config.toml
num_hidden_layers = 16
hidden_size = 256
num_attention_heads = 4
num_key_value_heads = 4
head_dim = 64
intermediate_size = 1024
vocab_size = 6498
hidden_act = "tanh_gelu"
norm = "layernorm"
norm_place = "pre"
norm_eps = 1e-05
positions = "learned"
qk_norm = false
attn_scale = 0.125
bias = "all"
tie_word_embeddings = true
parallel_block = false
extras = ["capped logits"]
init = "trunc"
init_std_qkv = 0.0176
init_std_o = 0.0176
init_std_up = 0.0176
init_std_down = 0.0
optimizer = "muon_variant"
learning_rate = 0.00296
lr_mult_o = 1.5
lr_mult_down = 2.0
beta1 = 0.93
lr_head = 0.0114
max_grad_norm = 1.0
warmup_steps = 200
schedule = "wsd"
decay_fraction = 0.76
decay_shape = "cos"
final_lr_fraction = 0.02
batch_tokens = 131072
max_seq_len = 2048
doc_mask = true
train_tokens = 792200000
max_steps = 6045
dataset = "wikipedia_en"
MLP neurons of a small language model. Each row is named by its layer, matrix (down: output weights) and neuron, and shows model dimensions 96-191. Each number is 200 + 30 x the weight over its row's rms, rounded and kept within 0 to 999.
Before each neuron's rows, "fires before" lists the tokens most often just after its 100 highest values on Wikipedia text that the model never trained on.

fires before: " | ", ") | "
L13.down76,229,207,197,151,138,223,226,168,208,154,240,198,170,188,182,235,228,228,209,168,239,210,232,199,161,250,211,188,168,217,174,156,207,227,186,201,225,198,186,159,203,191,207,233,212,181,218,228,225,162,130,217,194,199,197,232,178,152,207,235,207,209,202,202,166,171,172,177,196,218,196,194,180,218,215,203,209,112,203,221,223,225,209,155,171,178,239,270,204,223,191,240,157,164,187,142

fires before: " | ", "–", "1", "\n"
L10.down651,241,221,203,156,232,211,203,232,193,220,219,199,225,196,199,228,233,152,238,202,206,158,179,144,168,221,227,174,190,189,226,224,179,215,242,238,175,194,123,227,157,280,199,233,237,175,173,203,193,201,191,189,192,181,195,201,200,227,201,272,227,188,224,197,186,185,226,176,170,196,201,210,213,232,209,179,197,206,187,221,222,171,177,226,174,173,209,200,202,197,160,197,214,191,180,259

fires before: "1", "2"
L6.down389,189,220,174,141,200,167,190,222,240,164,217,150,197,189,163,215,206,170,201,231,220,256,245,166,221,237,233,217,173,211,225,194,247,161,169,183,173,195,173,204,197,231,183,172,211,144,201,212,178,170,187,192,154,175,218,263,250,263,163,239,217,155,172,196,150,205,202,189,247,152,150,167,197,191,205,245,234,197,230,187,180,169,229,187,193,194,176,136,231,230,172,225,145,153,175,167

fires before: " | ", ",", "',", "–", "'", "; "
L9.down958,230,167,233,229,187,191,230,195,146,156,169,169,166,219,232,141,231,204,170,205,211,227,180,146,194,173,181,223,198,218,172,222,161,280,153,157,162,226,226,198,154,180,153,184,221,234,202,177,166,154,179,140,211,197,193,219,172,105,199,259,193,178,222,200,234,209,203,242,217,152,215,250,202,242,204,216,219,165,201,241,167,223,163,187,128,216,202,184,211,170,224,190,186,203,182,222

fires before: "\n\n", "\n", "===", "==", " % |", "ing"
L3.down817,205,209,191,225,233,163,212,166,153,203,270,198,189,193,274,216,196,233,182,193,191,218,182,241,205,186,230,215,191,184,284,202,234,239,211,220,147,208,197,202,288,207,174,213,173,232,246,174,198,220,175,194,257,224,174,193,210,169,243,195,165,168,162,192,201,188,220,261,195,206,191,253,177,225,185,206,206,170,234,207,250,188,229,225,191,231,187,205,202,197,255,192,169,182,199,196

fires before: " | ", " (", " |", ",", ", and"
L13.down37,163,231,213,158,218,232,199,174,210,165,202,205,199,205,235,204,141,188,208,182,278,196,248,270,256,260,205,218,235,229,183,154,241,133,141,148,272,181,169,225,221,232,226,211,204,235,190,187,164,212,171,213,235,171,195,218,247,214,246,151,184,214,207,210,214,210,168,181,237,163,208,232,249,224,208,218,173,203,181,228,210,276,203,176,215,231,168,192,202,192,163,192,236,172,190,171

fires before: " |", ".", " | ", "5", " ("
L13.down39,228,220,177,170,255,152,208,192,201,164,218,204,216,179,225,163,253,200,233,191,234,125,239,190,170,200,222,160,263,219,139,207,209,193,195,227,184,225,176,160,203,214,212,212,229,140,189,270,191,196,236,227,222,209,222,210,195,231,221,113,171,144,241,175,178,178,234,162,196,163,209,225,178,168,213,175,176,221,217,223,205,190,243,162,189,175,179,199,241,250,182,183,214,172,174,188

fires before: "ing", "ing the", "ing a"
L13.down958,246,228,172,204,203,235,207,187,157,186,193,212,198,165,184,201,224,179,212,207,192,213,186,239,170,230,223,231,208,212,218,235,218,218,195,205,180,223,250,223,191,188,243,213,199,170,170,236,200,210,201,252,180,251,185,231,221,182,196,217,238,215,231,209,165,243,213,184,196,179,198,183,211,185,222,238,167,193,160,147,212,156,217,194,216,190,229,170,198,213,237,250,230,253,179,168

fires before: "; ", ";", "\n", "; B", "; P"
L13.down672,252,207,165,151,223,214,192,183,169,236,179,169,142,227,176,219,206,208,172,180,168,199,199,153,178,212,198,196,199,264,170,188,281,157,189,237,160,220,185,197,212,178,255,250,184,221,212,165,228,126,189,230,155,176,243,183,237,220,186,212,200,171,244,193,197,218,182,244,162,249,190,157,173,197,184,180,246,199,167,184,221,192,191,173,208,186,206,203,193,245,204,181,218,201,157,167

fires before: "2", "1"
L10.down286,192,164,191,178,184,252,226,216,207,185,121,214,211,170,247,198,205,155,198,188,235,161,194,213,156,189,196,221,160,262,177,213,189,179,207,216,190,212,199,174,204,205,201,177,189,162,200,206,165,194,149,223,203,212,210,173,152,250,219,251,254,182,187,205,203,233,191,152,222,164,224,183,148,203,216,196,284,202,210,194,202,229,141,209,213,178,200,232,163,213,205,209,197,194,183,181

fires before: ") | ", " | +", " |  |"
L10.down755,183,214,204,193,189,196,176,189,247,205,251,211,220,224,229,154,209,157,242,215,223,276,113,201,193,177,180,179,212,227,189,237,164,202,232,197,197,160,184,229,215,213,241,216,196,233,205,209,245,217,226,158,173,219,236,158,194,259,196,154,149,194,300,189,206,204,149,211,194,207,230,214,202,238,202,211,195,209,148,170,140,234,187,281,213,149,194,222,189,147,167,174,191,178,192,263